Part of a small language model's weights: 3223 steps.
MLP neurons of a small language model. Each row is named by its layer, matrix (gate and up: input weights) and neuron, and shows model dimensions 96-191. Each number is 128 + 24 x the weight over its row's rms, rounded and kept within 0 to 255. Numbers have three digits each. A neuron's up and down rows have the sign that makes its largest values positive.
Before each neuron's rows, "fires in" lists the words (lower case) most often at its 100 highest values on Wikipedia text that the model never trained on.

fires in: "team", "album", "teams", "albums", "group"
L3.gate352:162132109139070127129143116110112126120160148142152120134089165132108143131164137123152136100143098163106110116206141160151149088077132134121143116134087114143130096136150144137112155140123114101140139067118110104128065075105159118118166108161107163143141146157124115157094154121137146107
L3.up352:137137121145091138115131104112164087130140117125158125140110110119113109112125154148157091155157141109115118091161133136159127105099102155088073107114101113129112079112140139122135147152125122102148129126121133142101090145119175131150061139126077132130124132122092100105107179099128126118

fires in: "in", "is", "as", "are", "area", "institute"
L7.gate87:101132090110130140132159150171120134137133118111132142138106113128138106162148076078132153134098142147108112091115143097091188156107149164125119150122155133172137164092141100155132138126139142131113124077117162174111127127133102126144139134166125129097150120156161106086132138132113144111
L7.up87:151147113122129146125172154109116108106146095125109128108141075120094172191120110155111107143114137116094170104150128098121158136181145134104112149092150110146156125119129115149140142135156152110144170065093168149111118134102080106203117146148122135107131139151137157168138158094123097116

fires in: "team", "record", "album", "albums", "release"
L9.gate324:165102110131126109113122129087142081113116137098123109127131122094116125109106142139161150163121141143135104181146154102089119167087137149106145121120086081139190120138153071142142122102116136141130148108159111165128154107097118082207147147100085147131145127124108166112099128101113146118
L9.up324:148103099160122130109137114103146116115116104126146130173094134147098116110139121160140124120138106119153133118155104105128120093070127148135106122150158099146103120142150124129097173097136104140102154124105121145167152159148122159118082147139114121108144112161102117091132164127104082153

fires in: "said", "however", "member", "because", "that", "but"
L5.gate359:115115099065145070133117104096159166137171159131132147181095180149157133154162123147127066125134158169128125126144118144143137133114123123103147137163105162116103130127136127112096134175142147128102108101139173108102118135155142117119126104113113149126145122113120142138092112113124131136
L5.up359:105166174102106161102115120133111128157152117134119079151139095103084129104153137135114126134143137155150105100082135101133161123099135115085135155122114111106144132145119131130112118105083093089136133071145120143167096125138120124154147136125128147110126101149153096136125173113152141155

fires in: "two", "three", "of", "four", "400", "000"
L9.gate34:063121158089140099124108130115145151145107109165110139109116158092140102139106133092122143090094141149085100142134130154152149105118095131102120133141116160157177123119141159161150113121120126097135133090154153100150110134173145096173161159134128137132074138173135171098113165109110147157
L9.up34:156135116123110141125140127146183171133149149094134111102089156111103105141155103131113141124121107120116145143109133112109127127112117159083149129144099083145110092111055108164095140126163102132123070114137114153144146103137111130147156146171141145061113165100126146117146152115082135138

fires in: "he", "head"
L5.gate33:142141138157145114093115142138128107160137128117127142109136132177129110179124067112141077129128130145142148143167142094134115130120155151120134144143103123171167139136104168127143109162139142103122112121086145110095158135158146128134129154132077137154157146138145160150132134152109142124
L5.up33:114149146106142138089144137126163140116095143116096154165135140145119127120099080131095158163135153179144107160155132120159131126090122183177127134105116091167157085154181158130073129144167089147116127127134164135131123093136130150118090103110141145143123157137137106098142098129132125091

fires in: "there", "that", "they"
L9.gate319:079098115119148126127100128088153108120102130120152126146127111150161087124126099130115122122150116155119117142153153176109153132076155203184142135129071132130114126127139144135147137140155158131114094147132143107127112118157105126099132165118143138116140142122107150091192090123095129074
L9.up319:131164120123147138112133095128098099109104135164146113148111110135127108128130164109146136089134149132076140130114136124160173168102159132127173149117130061169121159111147176123129108141114124135115147130124099146142085106116148103128154158145108138136094118146124118090111143105101161109

fires in: "had", "has", "grayson", "larsson"
L6.gate430:103136137102115119169139178094115112100107079155160122155142126117174122106098099135081135116108138117170122180170122136131141074133116134133128167107131155158113153150133094137116136128125138118097085161122159172134160089103088127099122122150119138142145138102138124112159091129139160073
L6.up430:138150147149149145109121151121140130112134126130125129123137126122138151131146081140093110152136155138157134115097090139100119119127088142205122168112164111152098156116114124171101123161132086134097092159137127166111142106127130119136129112111146137095111095128182097173102149148122116138

fires in: "south", "new", "canada", "united", "boxscore"
L6.gate262:100081156146111108120095116113159115095091100128142143168151084097136127119115138104146146159139110164133139126164126093109172089130176113070119103142149106158132113068164123144119131135126142113137154120165128097131172121154109135157142120081110146112119148136098112131125156149162187136
L6.up262:139087134108109119096076089116148082116122132150110130155129075118165125129120143059140121142157120129104155120133145097132160123161116096137130106164158119115114169114143120136120096151125152139148120122167081092138155142118096142144114110166117164128090137097107150117155085146132162157

fires in: "river", "of", "from", "district", "free", "central"
L9.gate216:122096111119117144158106128096072090125131116129087094074145179122129121130134137141104107154140133139183118130141127127095129113175162106096173121156134107166135136127120097099129139140175106144150156136156137129102121118110138126157167133114143137147115095115118074132108108176108113154
L9.up216:105174175156127171084107168142125127138122084173172118118125082145122153131144104095129124125141149120142136105165121112137115146118119118127155188112181110140171140095108165137119143135099156134141118165167109151137179159145106115131139143129128106115113145133157135182175117123111126161

fires in: "this", "it", "1st", "the", "last"
L3.gate30:127153124107131142105116108148147143133121111115129124090118168145131084158114128127138125147130162105140169124115120153106143130136169143095085120147111118137181143147166093142157115102170149088083102138161171166113150107148159190139110139123104131156139135113146099114131149133137098121
L3.up30:116112135137099128144107078121144119162140101114146148144101142142124106149158110131137133140141194088111122116130138131125129161111135098144129122104098157104141116101125092148122147155093172150125155141098146109123112132134137182148134144128105128109105126152170124102166121177147096108

fires in: "as"
L3.gate68:180135068164086129123107121134081139083133114147131138116139124157154129171117134101106135144133162164101119119107105131072120119150153137124108161094138121155179118114152094162120134120172126129135103084123159113153062123133086121144140141122108086125141110121115098118148169123093135127
L3.up68:138117118127161144095124179119144095115083128110111164097115166145131124091144089117131146107117133109130141113111126142106159152144131168142181099113144117135097109137140129137122120107161131098136148116110127150081102076116144131145109130137151156099130099145093118086130120119116126169

fires in: "team", "he", "system", "teams", "parliamentary", "held"
L5.gate439:112171156111146113078133196109144115126116098100161112153139161130114086112144114127124104138131094118133113147169152106152152131156114155134177138154141090105100188125152135133152150152122113133130083094114127140101112117118151167139125150117086135161162096109135149142116129117101114169
L5.up439:190141080154141114108122157138118106130126105127147147096129142169127135134124096157128156164137127145120170133171142102131146140079152144161144069128130105091140111170133085131123131122099139186094143127130128134145063129085128141161113121140167113121143105110123141111140125112128128122

fires in: "of", "large", "were", "are", "use", "george"
L5.gate290:159123135122159143145141110154144125125159168143154130115168133154126092134132098134081091140103140110147131109146132147144115135112148118139144111147118120132119094082120127103083131146166156143142109100167110133115130102148098108188118155115140137100100139100120140120145091148158130096
L5.up290:143181135134108136101151118137137101148182169148112150153167077123102133133158076138118121172153108151088159126158099137159148110098136124182104102113117137123125116120158155116139147076149091133180121121100111113125096112126122086121123156123138148168098121142127134133140129128118116149

fires in: "and"
L3.gate136:144195122096111141129131132120180103174155151111113109145112129149096105087128126114116075110112163134143152128137135126164154116106138122156126103185155161177133153156111130126147118154140156158147104100126123078117128121138152120114145139178127103150133120121100137126088098144175159162
L3.up136:124145129131156165119134163182158118137134089141130108141127121130149110124139126144106102130177180098134108077109148124131168109121093091121174162119130189123142136155114114113112099104149089162120125127098127111149135120128150102169101113151136149093117114145173114160123123145107140154

fires in: "on", "from"
L11.gate365:089134135108119123131150143035086116145134100127136127106142166144141118133138111113133142111118121124115116138134172107105118162123142119131152078143147157119118137160112111087131120136134110085126127108161119158153117097081147170157162133146098153139104126078160106117093147110132122113
L11.up365:149147112137151091123106136131121141117120067154106119120098124125113127104153058097125144150131117148163115123118141111143156135108137110150133189148102133161152145137162140124114113115141144112113114121124125103117129139171106068108114132123139124154107082114121137116202124128067156183

fires in: "is", "title", "gbr", "graphs", "area"
L6.gate349:128074145147118112104122123095200151155087128116152157072100154126112117120135121087160115137153144104135125141129117135081090117166111154103145132122116155146157158126144124113144145133111160169147138079161128134074126143144098052133085130120125110129151105162108099150155137092153089100
L6.up349:193180148109094116146097146154171070122107097109127159111139111149078113156093102148101130127124137120132154084134116145140142103128136129120096125124164099149136108145176130145185121127172157092140165130105130143117132105144126138119088138136098178131102137139107099118104097126154113119

fires in: "and", "from", "of"
L5.gate350:105137080105132147145132103104139146145140090105130136125117132160134107118146105116130091132159100156131122126159140143132143122111106093124127134108087135174159165109135090178167142130095086109151127142152146102168115128135149115139130116163126081128157142106150154158135156135128124141
L5.up350:073089174111121148128147137151119091167155078129148112088097132143107130110166095151109095122147149102156162132145120121125141123124106091117118103161106103117125133146087115124129124144136110116125141106174155128147151096124091095115124097122126100135156130150096134161086177125124123160

fires in: "are", "station", "area", "stadium", "areas", "stakes"
L5.gate199:111119092138175115151105149108084128124132139124139132124118145117094099125148118123131125149126170131168177170084080144122143134133159127146120121130119149129108162113143120168123145150147130179117103164156127176121133141135089090134095097060176097132160115162126100146146112106129134141
L5.up199:118118159165145132126140119127158148129086148095116161152135110105134100096137153133121133079138064126108080096177106064152126120104140141147142106157181135140158163148133146143118138142106131122108108142122147106109080131150151108104132115149131167152144111113165089152115126101129149086

fires in: "of", "from", "around"
L5.gate465:114117148119164114144153096066138155140158146089152144117105124118124113136159129151181118103176126150130103141122106108106114112173100127148111122147123153142131147090102095143180108090142082121111135157123125149155089112072164073124107126150161134106121112129141110142143127132119126155
L5.up465:124110094131152123153133107079146140137119116096138103108124162140151110099116077140140109122150089116172147122152111125153138149111134101149118106163083135195109091143099127133126114152166139127168137136105139139084168092140097113107126131136127118129159164110104178096141132079151159119

fires in: "in", "of"
L3.gate448:152149119177130160131145157122130100112168100108093139122121155127152119163172107103158120138147106115115156101118125121159141110117101103127150084133133144164113132121136115161103107153163174095102145104160103172133164145157153143116131124095139125115131120108137159144154115115124106148
L3.up448:159115163088129125137128118130162097195135113101128151103069161153123117127137143143119096135144141128169123085101141145112159184102114149099144129139170180128124171118108152145131122110156126139113132102136146118132170133104137112085110103129151151120122098113082145142114128101145152133

fires in: "some", "about", "an", "in", "by"
L6.gate56:131111127086095141121083119142084131110141115122115136120102139112157136111153068136124102129108120111121154114100118170132131117161101125102071175087133149154172163148100109132109139102097113092148137138153133127160137114106139106154120121135143126125131139148141099131082135111133161077
L6.up56:190116110113145160107138103133116099133126114087125101116184101109158123161118138153106109133096125112105114115125141120124084109149127115128129109139101127133072106141120089167097099185147103134166150092085129110100105166125152116113157123120123150140144100134159125122172125119093153181

fires in: "and", "expedition"
L3.gate500:123127130123130136088151144148074162105136099102124135143128086151131089164110139144162104097159125119160130111147128166109172073135144100093099133102152114100171128140133093181157145139128137124099143143164113085133096098128124096170110135140085130108112176138136156159142152111117130086
L3.up500:141119156095126164112141165142149095129138104147073142130118123155184116137118153166157129116144143099127163145080107102115128089138133117112131151175125139102149126156051153154129138120163160128138130146117136082116115122101124130128151145158141142087138125148133127120086114153121169138

fires in: "the", "is"
L7.gate2:142165112128108125151114154114156109098119096064145182091162135185110133130138113115144127135178116123124115157144128136100165137105160159161154089115129147141152161156101138120141148127156098140098091125120111133144094097128132143136167121098161144133129121105151095094099146167162155120
L7.up2:087138121148127119143079107151188115139107110131141133108114109132181118127148147156137078138142141119087144109135123123132080155131175094139138087082103104130133145152149151091074120089118133119147124153146092111106137127126134191127121134165124147140114118125099153103140143134131154088

fires in: "new", "west", "all"
L6.gate426:126106116109082118116143118130142142104159115094130135113143137109153100129155109129155120129150167131131138183076153099085158116126143108097116167173096156173140114097126100168161091105130178104083080106159096141109127122172160124158156107125119119130109134109074144105155124125142150108
L6.up426:118091102130162137139167126114091109117118158154117134116142105158159203126091102114171120156097129164166129117154129137152088122167117125131086080164175145171119074106159102126120134125132119108144095114156102111135127120119166095123123153114097128123135141127127147170171146154168100121

fires in: "north", "south", "east", "west"
L5.gate221:100120114101164102121129153101085121100145130114169132137138099108106091125134099127139114122130151145155128145074134142112146132164113133088113160182105140194143100095152107136132094168125101108113108123172146118115137085123165138133124126143100125089114113100105117064113163072163084136
L5.up221:118114143131161131103123142136142139125146164139089139124144142136144173123115105183166094151135138131100077107136118154127124142133128135141190152112104154166117155150136130140148090122124135160140143178126111110100112123126136102096122198154131152113097115112176145157145153138161117103

fires in: "s", "life", "there", "married", "used"
L5.gate7:170162105110103146111136098106120141157158112168172146091122104120178139101133143093138147157123115106099109136143135126085143169133155151143126075136105102119092128143150112089135108172148108112118099112137135147107143091136163145165129139148117114108143171144128145099133137116149191096
L5.up7:151126106141141133097111128187121097116138117131103114133121117108157084144130130131130119172100108129134128116122145101118166148142184164147145111108136122160110175122189116144144089149092122113110194112134132109133098123085176147139123108127142132091127143101166127092145169105082193125